Weights of a small transformer language model: width 640.
MLP neurons of a small language model. Each row is named by its layer, matrix (up: input weights) and neuron, and shows model dimensions 384-447. Each number is 50 + 10 x the weight over its row's rms, rounded and kept within 0 to 99.
After each neuron's rows, "fires on" lists the tokens most often at its 100 highest values on Wikipedia text that the model never trained on.

L2.up2022:58 48 46 51 66 50 57 54 50 55 43 46 62 51 48 36 47 41 52 38 43 42 82 43 42 50 38 58 47 39 55 39 49 52 41 53 44 54 59 53 47 58 59 66 50 55 51 51 59 39 61 41 40 56 69 46 51 48 43 47 64 49 37 39
fires on: " of", "af", "f", "of"

L2.up1980:49 32 56 58 58 67 39 48 56 56 63 47 62 39 38 65 64 38 55 34 55 65 41 51 53 57 63 48 42 61 41 59 35 63 54 45 48 61 75 60 61 54 56 48 45 69 64 54 47 74 56 41 39 44 52 68 53 55 27 54 57 67 60 61
fires on: "ly", "ed", " and", "ally", " time", " to"

L2.up1916:53 55 42 51 49 46 45 46 32 48 53 62 40 46 47 50 57 44 52 70 54 55 48 50 49 28 42 61 51 35 57 38 30 26 55 54 37 34 46 62 47 56 48 48 68 45 46 48 36 50 59 48 43 67 57 63 31 60 46 62 44 32 54 44
fires on: ","

L2.up2006:62 40 61 54 44 50 48 60 49 39 53 39 48 58 68 48 30 65 27 44 46 47 53 44 62 60 36 53 59 55 41 57 36 60 40 53 51 64 52 48 45 60 47 71 62 51 55 47 45 52 61 39 51 68 46 44 52 59 54 52 43 33 45 50
fires on: " |", " to", "0", "\n", " "

L2.up900:59 56 54 49 38 53 53 34 36 44 59 57 37 44 47 49 64 48 26 41 51 53 45 41 51 50 56 38 55 52 40 57 40 24 42 50 58 42 35 65 48 44 42 69 52 42 39 47 35 45 61 49 50 48 56 63 47 56 47 63 40 43 47 39
fires on: " |"

L2.up2336:44 61 56 63 49 53 40 72 64 48 62 55 40 70 46 39 46 55 51 46 50 51 56 39 65 53 57 50 63 60 44 51 47 47 53 40 42 54 40 46 54 36 66 47 57 55 54 50 54 49 66 45 49 49 60 57 80 44 43 62 54 62 59 51
fires on: " |", "---|---|---|---|", " of", "|---|---|"

L2.up1081:34 46 38 44 66 52 45 48 58 56 45 56 31 55 50 50 64 48 56 38 53 54 48 35 55 46 52 47 58 69 62 56 26 56 46 46 52 41 57 49 50 44 70 66 40 45 46 35 49 49 49 21 67 56 64 51 64 43 46 41 33 72 39 67
fires on: "\"", "\n", " the", " its", " on"

L2.up1350:38 51 61 53 67 51 50 36 62 62 29 51 38 65 70 44 52 72 51 46 41 49 55 41 48 54 44 67 51 64 48 59 55 47 59 70 60 56 48 62 33 58 51 62 50 61 60 43 43 62 55 45 71 35 56 39 58 55 50 54 45 51 31 56
fires on: "0", "7", "5"

L2.up1583:52 50 55 55 52 39 59 44 27 57 77 49 39 43 26 51 44 46 26 55 46 51 53 42 53 36 49 52 46 45 60 44 27 37 60 54 55 36 45 53 61 44 43 63 53 51 65 38 38 46 54 46 41 38 50 55 57 50 46 46 60 54 38 37
fires on: " |", "n", "ate", "ous", "age"

L2.up1767:45 53 70 57 47 52 28 34 53 54 49 64 47 47 60 66 42 32 69 49 42 55 33 56 40 40 55 43 60 40 65 47 55 60 44 42 62 44 56 46 62 47 63 83 46 44 71 73 50 68 41 43 66 69 59 55 63 55 44 43 42 45 70 50
fires on: "'", " ", "5", "1", "8", "s"

L2.up412:79 29 57 50 60 61 33 58 50 60 34 60 45 53 52 56 47 37 50 58 48 69 47 53 63 39 55 54 67 54 42 43 48 44 41 51 49 61 45 45 50 46 50 59 38 64 64 53 35 49 54 50 47 60 23 62 40 48 62 58 67 56 38 52
fires on: " ", " and", " to", " |", " their", " then"

L2.up1058:45 53 48 57 45 56 50 52 42 63 51 56 40 41 44 47 56 50 55 53 51 54 64 52 41 58 45 21 36 52 33 69 32 45 39 40 41 68 32 49 47 60 62 56 40 49 38 47 32 36 67 33 50 37 61 52 49 51 45 52 47 57 38 52
fires on: " |", "5", "0", " ", "1", "7"

L2.up223:68 59 37 53 55 38 38 48 50 62 45 57 44 56 39 47 50 56 51 59 57 58 32 53 45 46 48 60 53 77 43 58 56 45 43 39 50 63 48 56 49 42 48 62 56 47 60 57 42 52 43 49 51 55 48 50 68 49 34 48 67 37 46 48
fires on: " |", "season", "2", " "

L2.up950:52 59 59 56 50 46 46 40 47 39 46 55 33 51 32 63 37 44 41 55 40 45 55 52 54 55 50 60 43 48 61 44 43 69 45 46 52 38 51 59 69 43 47 81 52 60 53 49 58 64 40 40 58 63 57 57 65 50 64 44 45 44 51 55
fires on: "'", "s"

L2.up1536:53 53 70 56 46 49 30 48 61 51 61 50 46 47 52 47 44 41 65 41 45 44 52 63 50 44 52 52 68 41 38 60 64 54 45 60 38 49 52 57 43 45 56 40 48 60 57 61 53 52 59 40 41 45 54 67 59 62 39 52 61 70 53 57
fires on: ".", " ", " June"

L2.up1893:66 64 59 48 55 46 50 47 52 55 62 49 55 51 34 61 47 49 47 58 26 49 60 60 46 46 49 51 42 52 41 65 46 51 60 53 52 47 49 46 43 53 61 75 57 52 57 47 51 56 68 45 40 47 46 44 47 59 51 56 52 47 46 45
fires on: "2", "%", "1", "F", " Ret", "par"

L2.up203:61 54 73 70 45 45 53 42 52 72 60 50 64 52 43 60 44 45 39 38 47 61 55 52 50 54 46 40 56 61 46 58 58 36 39 56 52 61 41 42 53 47 51 43 51 50 36 31 44 47 53 37 53 44 31 54 38 51 39 66 47 52 60 52
fires on: " |", " ", ";"

L2.up0:44 76 41 51 62 48 37 53 54 41 51 46 55 52 40 53 56 54 46 53 50 59 50 49 64 54 46 42 42 50 44 58 51 64 36 48 57 37 59 58 52 47 42 49 51 75 51 49 38 56 46 39 74 42 44 54 42 56 43 39 50 41 57 58
fires on: "8", "1", "N", " ", "2", "0"

L2.up1656:70 45 57 71 42 57 49 65 35 59 53 51 55 39 48 50 44 66 37 40 51 46 49 43 55 58 32 55 54 69 43 43 56 49 47 58 39 50 55 51 62 45 54 70 56 43 44 35 42 50 46 52 44 49 29 34 52 54 40 65 48 48 41 48
fires on: " |", "ed", "ence", " Apps", ";"

L2.up1735:36 70 45 71 61 52 52 39 47 47 50 50 52 42 52 54 67 48 56 47 45 58 65 22 40 66 52 46 48 60 41 49 28 49 37 50 52 57 30 50 69 54 32 63 50 53 38 42 52 48 39 38 66 51 49 49 53 47 37 61 52 58 44 53
fires on: " |", " in", "9", "5", "2", "0"

L2.up696:29 59 26 50 67 50 58 54 38 53 45 54 42 54 64 53 40 54 52 56 58 39 47 55 50 58 46 49 42 63 48 34 51 35 50 48 41 43 51 56 36 45 42 58 38 52 68 44 44 50 41 37 30 49 39 53 48 57 53 47 62 44 50 39
fires on: ":", "==", "ed", "-", " "

L2.up1444:65 40 43 79 46 43 45 39 41 48 68 45 59 54 31 57 54 73 43 56 55 48 54 60 40 36 48 51 35 55 50 35 61 45 48 45 66 46 64 48 32 53 57 54 52 48 54 46 36 51 47 46 66 38 70 50 37 55 49 54 57 49 42 54
fires on: " of", " |", "3", " a", " "

L2.up853:35 46 54 38 49 39 51 54 52 54 50 46 39 59 52 49 54 46 45 38 45 62 33 57 51 27 64 53 50 59 51 45 45 43 53 51 54 65 30 57 54 32 44 55 56 39 45 48 34 59 33 50 65 31 67 48 57 51 66 36 51 59 45 54
fires on: ",", "---|---|---|---|", " both"

L2.up860:62 68 55 57 55 46 32 48 40 68 37 56 56 57 54 62 36 54 66 49 48 53 37 49 60 44 42 49 42 47 47 39 51 38 52 43 50 60 48 45 36 71 42 41 41 64 47 31 46 58 52 30 54 67 44 49 53 75 48 49 50 66 41 59
fires on: " the", "ed", "ac", " California", " did", " back"

L2.up1036:59 53 50 55 59 55 33 36 51 56 34 61 55 52 50 45 53 40 49 39 44 53 49 43 50 54 34 52 44 47 60 59 50 76 38 40 49 54 49 69 70 54 56 56 56 62 71 45 46 54 59 43 63 58 45 27 52 53 45 51 66 36 47 55
fires on: " Court", "2", " year", " time", "1"

L2.up886:50 59 63 47 58 51 52 41 62 39 38 43 53 56 73 32 56 52 59 51 41 67 51 55 61 57 51 60 59 60 24 53 51 38 46 56 43 60 59 57 24 48 50 62 41 44 58 48 59 45 42 51 41 32 31 56 44 57 39 59 45 53 48 43
fires on: " and", " which", ",", " but", " be", " Squadron"

L2.up1758:66 55 49 43 59 50 47 41 46 59 60 49 36 50 70 39 57 39 62 64 41 65 44 50 53 46 56 47 30 65 60 48 53 46 56 49 37 51 47 70 41 48 54 48 50 52 56 40 55 53 50 62 43 57 50 40 54 66 62 32 59 43 35 65
fires on: " the", " it"

L2.up1173:52 52 64 58 55 58 45 74 48 71 67 56 54 56 29 51 52 42 61 36 45 65 42 45 67 53 62 36 62 67 45 55 51 55 50 57 52 64 50 43 60 47 56 66 64 29 40 44 55 58 58 31 56 55 42 39 51 50 41 57 54 63 50 39
fires on: " |", " younger"

L2.up526:55 69 44 56 55 36 50 49 27 59 45 66 34 44 43 62 33 44 40 52 49 39 48 43 49 41 53 45 49 50 61 32 35 44 52 45 38 45 57 45 64 48 47 70 61 60 59 45 43 45 66 42 49 42 51 25 75 43 49 58 49 56 41 62
fires on: " the", "s", " |", " by", " of", "al"

L2.up1267:55 46 58 53 49 37 58 49 36 44 42 50 54 47 42 69 54 49 55 40 42 43 50 29 48 57 38 61 49 56 42 38 46 72 44 72 57 42 41 56 33 63 56 47 54 51 40 36 52 55 44 39 57 45 52 48 39 42 29 37 55 27 59 35
fires on: "1", "8", ",", " ", " ("

L2.up288:53 48 64 46 59 63 53 58 49 40 56 61 46 67 40 57 37 52 41 66 39 52 68 46 48 34 58 54 31 47 53 54 47 44 59 48 44 42 50 43 50 45 51 57 50 63 67 43 41 54 47 34 56 58 32 40 54 27 51 64 68 42 52 43
fires on: "ed", "1", "3", "ated", "4", "2"

L2.up1127:37 46 42 55 63 54 37 48 51 47 44 57 49 30 44 34 60 47 75 48 46 58 37 38 44 25 43 50 59 64 50 39 32 57 52 33 50 51 49 74 47 39 44 46 62 52 44 56 46 49 51 58 47 59 62 54 39 66 46 62 41 52 35 68
fires on: " ", " photograph", "'"

L2.up987:50 53 49 60 47 50 51 58 38 64 57 56 56 72 44 51 41 35 34 62 46 52 65 54 50 35 53 38 37 66 51 63 42 60 60 44 66 32 46 42 48 56 61 38 55 44 46 60 49 47 37 40 57 54 53 64 57 47 55 58 55 40 59 52
fires on: "al", "ver", "tor", "or", "va", "ar"

L2.up2184:56 42 52 65 52 65 46 48 50 43 49 68 36 62 41 42 43 49 57 37 59 51 56 40 42 25 56 54 49 75 38 30 32 40 53 44 55 58 35 46 27 61 65 65 59 58 40 40 25 48 54 39 41 57 52 52 49 52 54 53 50 59 51 50
fires on: "\n", " ", ","

L2.up1846:52 45 47 66 37 43 55 70 39 61 53 43 55 53 56 15 25 36 30 62 34 55 52 55 61 46 39 44 67 68 49 55 49 39 53 36 63 57 45 49 38 45 49 68 76 46 66 51 48 52 38 35 61 45 38 45 41 59 45 62 64 41 56 48
fires on: " |", " ", "shi", "sh"

L2.up2507:68 65 26 40 47 52 40 50 53 55 50 48 42 61 43 54 43 62 37 57 34 69 46 60 46 59 44 58 64 52 64 59 32 59 38 55 58 56 57 51 50 60 46 67 58 55 44 38 46 55 37 36 71 42 58 56 45 52 36 56 41 63 46 62
fires on: " the", " on", " September", " C", "ed"

L2.up750:48 43 37 62 55 53 38 33 50 71 37 52 51 54 52 41 28 61 61 33 42 46 67 59 38 55 55 41 50 48 56 38 50 60 50 44 54 50 40 50 43 46 57 48 50 62 58 64 40 47 56 61 36 37 59 37 57 59 51 66 55 54 41 50
fires on: " of", "s"

L2.up1298:70 56 38 61 41 31 46 42 42 54 59 56 58 56 41 62 61 57 28 58 31 55 46 55 57 47 43 58 41 71 59 59 41 37 43 69 60 37 64 42 44 47 55 57 61 52 54 51 37 70 54 48 42 38 74 54 51 46 50 33 55 63 62 43
fires on: "\n", " |", " Title", " Name", " "

L2.up1795:51 32 41 28 54 72 46 72 47 28 50 39 41 50 75 40 30 53 37 37 49 46 60 42 60 60 48 57 34 38 53 44 45 54 42 53 35 54 61 57 53 57 58 39 53 55 45 46 35 60 49 44 48 72 59 58 57 62 31 53 68 57 40 58
fires on: "\n", " |", "|", ";", " "

L2.up619:47 61 60 48 35 72 53 58 48 40 53 51 43 58 50 51 39 41 46 47 57 54 52 51 51 53 40 53 41 38 52 53 55 45 59 41 65 51 51 58 57 38 69 55 43 40 50 71 56 69 54 41 63 51 39 56 58 51 70 47 58 48 52 45
fires on: " |", "1", "5", "3", ";", " Ottawa"

L2.up2440:45 62 51 33 51 45 44 51 43 63 56 55 39 49 47 48 52 47 37 53 46 46 42 60 42 53 65 33 42 59 54 39 40 47 42 67 62 31 61 45 51 44 59 48 63 41 49 36 57 57 44 55 44 58 71 44 69 47 46 63 48 59 52 69
fires on: " as", " of", " and", "-", " &"

L2.up1926:85 47 44 58 55 50 64 58 42 53 69 51 54 29 54 56 59 45 42 61 26 58 55 57 54 57 43 50 42 60 62 49 32 39 34 68 44 52 63 59 36 48 37 63 46 57 48 44 49 50 45 44 54 55 36 55 49 49 53 59 52 42 48 48
fires on: " |", ";", " ", " Votes"

L2.up994:56 43 48 44 62 65 33 49 57 49 61 49 55 40 37 60 66 44 67 56 41 78 53 52 59 42 51 45 52 73 38 68 52 45 34 48 53 47 60 57 37 54 44 69 45 37 69 45 49 69 65 26 66 46 56 45 46 46 39 70 53 51 48 57
fires on: "4", "2", "1", " ", " her", "3"

L2.up2043:45 56 74 73 40 52 51 40 44 42 52 50 42 59 46 58 58 41 41 65 54 49 48 56 66 48 54 48 52 57 61 40 39 54 60 51 70 29 71 40 67 48 50 69 56 42 72 44 54 70 50 36 51 51 56 67 48 47 58 52 60 48 45 60
fires on: "s", "\"", "day", ")"

L2.up1744:47 50 71 48 61 55 46 44 25 51 60 52 37 51 40 36 55 43 52 46 63 53 53 38 54 58 49 45 38 55 30 59 34 39 36 43 46 61 44 43 54 37 46 50 31 48 50 46 29 50 60 39 55 55 42 49 52 52 43 71 52 60 36 39
fires on: " |", " ", ";", "%"

L2.up1189:47 57 68 53 33 65 65 65 50 42 66 37 49 57 39 35 73 43 58 54 49 26 54 56 78 63 68 52 48 56 59 35 60 59 49 51 74 23 49 45 40 70 42 58 34 41 65 54 67 50 47 36 45 46 51 52 52 34 57 56 49 39 65 41
fires on: " |", "6", "op", "5", ":"

L2.up1086:45 51 47 56 56 41 59 41 35 66 63 43 42 54 48 47 31 73 44 38 45 64 44 65 41 58 38 46 53 49 47 63 55 57 39 54 36 36 53 64 36 54 51 53 52 69 59 38 59 48 60 56 56 44 51 44 30 62 63 68 50 42 42 66
fires on: " |", "%", " ±%", ";", "("

L2.up487:39 51 38 50 54 53 44 47 45 48 45 60 54 51 55 39 51 41 64 48 45 44 49 45 50 47 55 67 35 45 69 65 56 56 54 52 63 47 49 67 54 30 50 54 45 44 64 70 43 47 31 31 57 38 54 76 38 72 30 31 57 49 50 50
fires on: ".", "op", " Per", "er", "ter"

L2.up2446:59 63 48 51 56 39 37 37 54 31 47 52 42 54 52 54 58 46 63 36 48 77 47 46 58 58 46 44 55 58 61 63 62 55 47 48 53 43 54 31 54 62 67 44 52 39 54 54 50 73 41 50 51 75 71 60 56 50 53 55 57 64 42 53
fires on: ")", "8", "0", "7", " Team", "3"

L2.up1614:42 62 54 50 36 41 23 52 56 51 49 28 44 45 58 52 54 49 64 49 56 45 49 62 59 59 44 38 45 59 49 45 41 55 33 49 46 38 37 55 60 59 38 58 50 59 48 35 52 49 52 26 53 35 51 47 38 43 40 65 50 59 67 44
fires on: " |", ";"

L2.up1254:29 62 46 57 25 74 35 39 52 54 64 43 51 40 65 58 59 66 49 56 50 47 66 56 59 44 49 43 67 42 53 51 69 41 30 37 54 47 44 49 59 56 50 66 52 59 55 38 52 50 58 48 48 31 35 41 42 42 44 39 43 48 62 49
fires on: " |", ";", " been", "M"

L2.up1064:40 63 53 62 47 49 37 30 48 45 62 53 60 46 42 56 42 55 43 40 58 50 56 36 47 57 47 45 42 42 49 56 65 59 56 51 51 44 31 68 57 39 52 44 38 51 52 63 52 47 44 41 47 37 48 42 62 37 59 56 47 71 50 53
fires on: " States", ".", "be"

L2.up2442:48 60 47 63 44 63 40 42 61 50 42 51 61 44 41 31 47 30 48 44 56 53 51 50 42 57 54 56 36 56 46 65 61 53 45 52 46 39 49 50 43 37 56 59 35 48 53 65 21 50 50 47 56 41 61 58 57 47 32 40 60 75 50 62
fires on: " of", ".", " ", "al", " Festival"

L2.up201:64 64 51 45 57 42 19 49 34 54 50 45 49 66 60 63 55 40 38 57 52 47 52 46 42 60 50 45 34 40 42 52 50 47 43 55 61 51 30 52 63 48 54 58 62 61 69 46 39 43 46 37 61 42 50 59 49 62 41 58 51 34 53 41
fires on: "1", "0", " was", " had", " has"

L2.up1405:51 50 52 60 61 54 51 57 48 78 53 40 36 45 72 31 41 58 44 51 39 47 63 52 62 47 50 46 46 65 39 38 52 30 49 37 52 46 52 51 29 51 49 40 50 55 44 31 62 54 58 58 58 64 26 47 55 53 44 56 65 64 49 64
fires on: "1", "0", "4", "2", " ", " |"

L2.up1240:38 57 39 45 51 51 52 25 53 37 47 51 52 29 46 15 45 41 70 39 54 48 65 56 51 27 52 54 52 57 39 32 61 56 41 40 60 44 67 50 49 49 58 50 29 56 42 49 56 48 41 31 74 38 45 51 52 45 53 58 58 49 58 52
fires on: " T", "op", " De", ";", "mo", "ve"

L2.up948:44 54 36 57 46 49 67 40 46 49 35 59 54 38 58 52 66 51 46 39 53 54 50 49 57 43 71 58 61 57 33 58 46 67 51 56 61 57 68 49 63 52 55 51 55 68 60 62 55 55 48 46 52 64 60 44 53 60 52 43 51 61 45 71
fires on: "-", " of", " in", " from", " and"

L2.up875:54 33 36 54 49 41 45 50 32 52 61 58 51 31 52 66 36 62 51 62 55 48 38 46 47 57 45 44 46 45 53 40 51 64 64 78 58 38 55 53 46 48 32 57 49 38 61 35 57 48 43 40 49 67 52 39 51 57 42 47 43 41 48 57
fires on: ".", ";", "2", "|", " ", "1"

L2.up746:71 59 64 59 56 51 60 34 47 42 59 38 39 38 45 41 64 50 50 68 43 51 41 48 73 46 81 49 62 62 40 66 59 57 58 56 46 70 65 49 44 22 59 55 45 57 59 48 54 58 51 66 51 52 54 58 43 68 76 45 67 55 29 30
fires on: " the", ":", " "

L2.up887:64 43 59 40 51 52 49 55 35 50 46 51 45 53 54 38 48 64 46 51 47 75 56 43 51 59 46 44 28 62 63 56 37 43 46 64 27 56 45 62 40 57 51 48 44 61 55 55 45 53 46 48 58 56 57 32 51 57 31 75 47 50 40 28
fires on: "ed", " |", "rated"

L2.up2502:46 57 52 37 46 34 18 32 47 56 56 50 41 31 52 42 51 45 53 44 40 38 36 67 56 56 49 43 66 51 32 22 45 41 31 39 25 47 63 51 50 46 37 48 58 64 50 46 52 57 64 61 36 35 61 55 56 57 49 55 47 60 51 60
fires on: " ", " |", "/"

L2.up725:77 55 52 55 52 50 52 36 44 39 53 44 59 49 50 77 49 42 42 69 41 50 44 59 55 41 63 82 55 59 47 55 42 55 48 76 50 46 60 77 52 49 48 69 65 51 62 49 35 56 46 58 48 46 39 46 46 53 44 29 55 49 55 39
fires on: "2", "1", "4", " ", "6", " December"

L2.up1933:55 62 67 44 58 45 52 51 47 52 46 41 57 41 62 55 52 63 42 51 47 57 51 35 53 43 38 52 35 77 52 69 50 38 37 56 48 56 42 41 30 70 45 59 56 56 52 58 47 47 62 61 52 45 44 65 49 44 38 54 47 50 44 45
fires on: "7", "9", " ", "6", " (", "%"

L2.up1713:67 47 42 54 50 57 40 48 38 46 60 64 14 49 55 23 44 33 42 51 55 41 45 57 49 50 33 49 44 55 40 39 51 41 59 67 52 46 53 56 39 70 37 54 51 44 46 51 55 52 57 51 47 49 68 55 52 63 44 59 50 44 38 42
fires on: ",", " and"

L2.up1738:60 44 43 61 46 55 31 45 40 46 42 54 45 51 54 43 42 39 55 62 43 48 40 57 43 41 38 54 53 44 54 46 50 51 51 52 60 63 38 65 44 41 52 47 50 66 71 49 44 53 54 33 59 46 62 48 46 42 34 42 41 62 60 37
fires on: "1", "2", ".", ",", ")", " Supreme"

L2.up2266:51 61 42 49 59 53 53 41 45 50 41 61 30 67 64 25 61 59 70 44 44 48 45 56 38 32 61 59 54 67 37 42 36 44 52 46 43 58 39 55 40 45 40 64 50 54 66 47 53 51 36 58 46 44 62 53 64 58 41 58 51 59 53 36
fires on: ",", " "

L2.up811:57 43 62 67 42 38 58 43 51 40 52 42 39 33 33 39 35 46 53 47 42 66 48 69 59 61 54 64 34 41 42 66 54 51 62 55 41 34 40 81 54 61 46 58 44 63 60 49 37 51 39 59 39 55 46 41 45 50 69 61 46 46 28 55
fires on: " |", " Quarter", "%", "final"

L2.up1857:66 36 44 58 45 47 57 47 69 39 49 39 44 54 53 56 68 65 65 49 39 70 57 39 56 53 53 62 37 48 50 54 39 47 60 55 59 43 70 60 53 55 59 64 56 53 56 65 42 70 49 50 44 46 71 63 41 44 42 57 59 72 54 68
fires on: " and", "8", "7", ",", " the"

L2.up1170:55 52 40 49 49 47 54 44 35 60 55 48 45 52 49 57 54 52 44 67 31 58 54 45 49 44 67 58 50 64 69 45 44 48 51 76 63 30 48 52 50 39 60 55 62 52 38 25 46 80 58 54 57 47 74 56 46 51 59 46 46 38 55 41
fires on: "\n", " ", " ("

L2.up2066:44 46 45 40 43 37 30 59 50 37 65 45 49 47 52 49 34 27 51 70 51 55 45 55 60 50 58 49 36 46 54 30 52 67 42 63 54 31 69 56 34 55 40 39 52 63 62 38 34 70 45 40 49 52 53 53 75 65 37 51 56 54 43 56
fires on: " (", "\n", " ", ")", ";"

L2.up2104:47 69 43 65 53 35 53 43 56 57 57 65 53 39 53 48 39 60 44 39 42 57 61 33 48 60 57 49 46 37 49 48 69 44 43 56 47 52 58 44 44 61 50 62 57 53 46 36 48 63 53 39 62 56 58 56 41 58 35 53 50 59 49 53
fires on: " |", "8", "9", "1", " ", "2"

L2.up1503:72 60 47 47 58 56 29 40 48 57 50 56 46 27 50 42 59 36 58 53 49 55 48 62 55 36 51 49 39 48 55 48 30 43 46 49 37 54 37 60 27 51 35 68 37 43 57 38 19 46 40 45 65 55 34 43 48 41 55 60 47 63 61 50
fires on: " V", "4", " only", "3", " v", " U"

L2.up2030:65 62 45 38 48 55 66 56 39 41 52 44 57 56 33 48 56 46 45 91 55 54 56 37 38 37 43 52 52 53 56 50 33 50 42 37 57 41 54 52 49 40 45 69 50 40 35 60 55 57 32 36 58 46 64 48 54 60 51 52 64 51 65 49
fires on: "o", " To", "or"

L2.up818:47 48 53 44 50 60 43 53 48 55 38 60 48 55 49 45 48 51 51 55 52 44 48 49 54 37 46 50 65 61 31 41 51 44 31 36 52 39 45 49 45 42 37 46 43 39 51 57 51 55 58 44 65 59 51 48 46 69 63 56 59 46 45 57
fires on: " ", " artillery", "val"

L2.up1141:42 46 47 48 54 61 64 44 39 38 54 58 26 46 50 39 41 35 41 61 54 56 45 65 60 36 53 39 48 62 58 36 47 32 50 42 50 39 47 40 39 43 42 64 57 57 60 59 50 47 36 59 57 68 48 42 37 64 41 56 50 40 43 51
fires on: " of", ":", "s", " ", " |", "=="

L2.up710:56 57 51 55 53 50 60 42 37 41 55 54 50 39 51 48 60 41 37 58 53 59 64 46 37 52 36 36 38 48 35 66 34 54 34 32 59 52 22 47 49 49 58 63 53 50 61 34 28 46 53 51 53 33 81 56 55 53 51 45 35 57 55 62
fires on: " |", "0", ".", "1", " ", ","

L2.up131:51 53 50 48 53 38 41 47 46 62 63 60 47 44 50 41 51 35 67 62 53 48 53 59 38 45 50 43 29 61 47 44 32 55 55 49 64 45 65 52 62 48 71 61 46 55 53 43 47 59 50 25 48 62 64 43 52 51 34 50 49 32 36 62
fires on: " year", " life", "\"", " on", " time", " career"

L2.up1584:36 54 50 48 37 70 43 43 56 51 31 78 47 59 36 37 45 50 48 37 44 53 54 54 51 47 71 58 57 64 36 49 33 57 60 54 55 57 72 39 39 56 49 44 49 52 45 51 46 70 44 44 39 52 63 49 35 57 29 40 64 55 41 55
fires on: " of", "ed", " for", " and", "\n", "ly"

L2.up1416:53 57 37 60 49 37 37 43 40 28 54 59 46 41 41 46 66 53 47 36 45 47 47 55 50 53 51 34 38 58 45 49 55 55 40 36 60 55 29 56 41 67 58 45 28 44 59 56 65 54 57 48 62 52 63 67 72 32 52 42 51 60 61 46
fires on: ")", ".", "\"", " *", "-"

L2.up1008:55 64 65 57 32 48 59 62 35 29 67 48 59 65 54 43 44 60 47 36 49 46 49 30 55 59 48 55 43 50 54 44 41 61 44 64 48 35 47 62 53 69 53 53 46 52 61 56 45 58 49 47 53 65 49 39 77 50 50 49 49 54 54 61
fires on: "M", ";", "|", "round", "5", ":"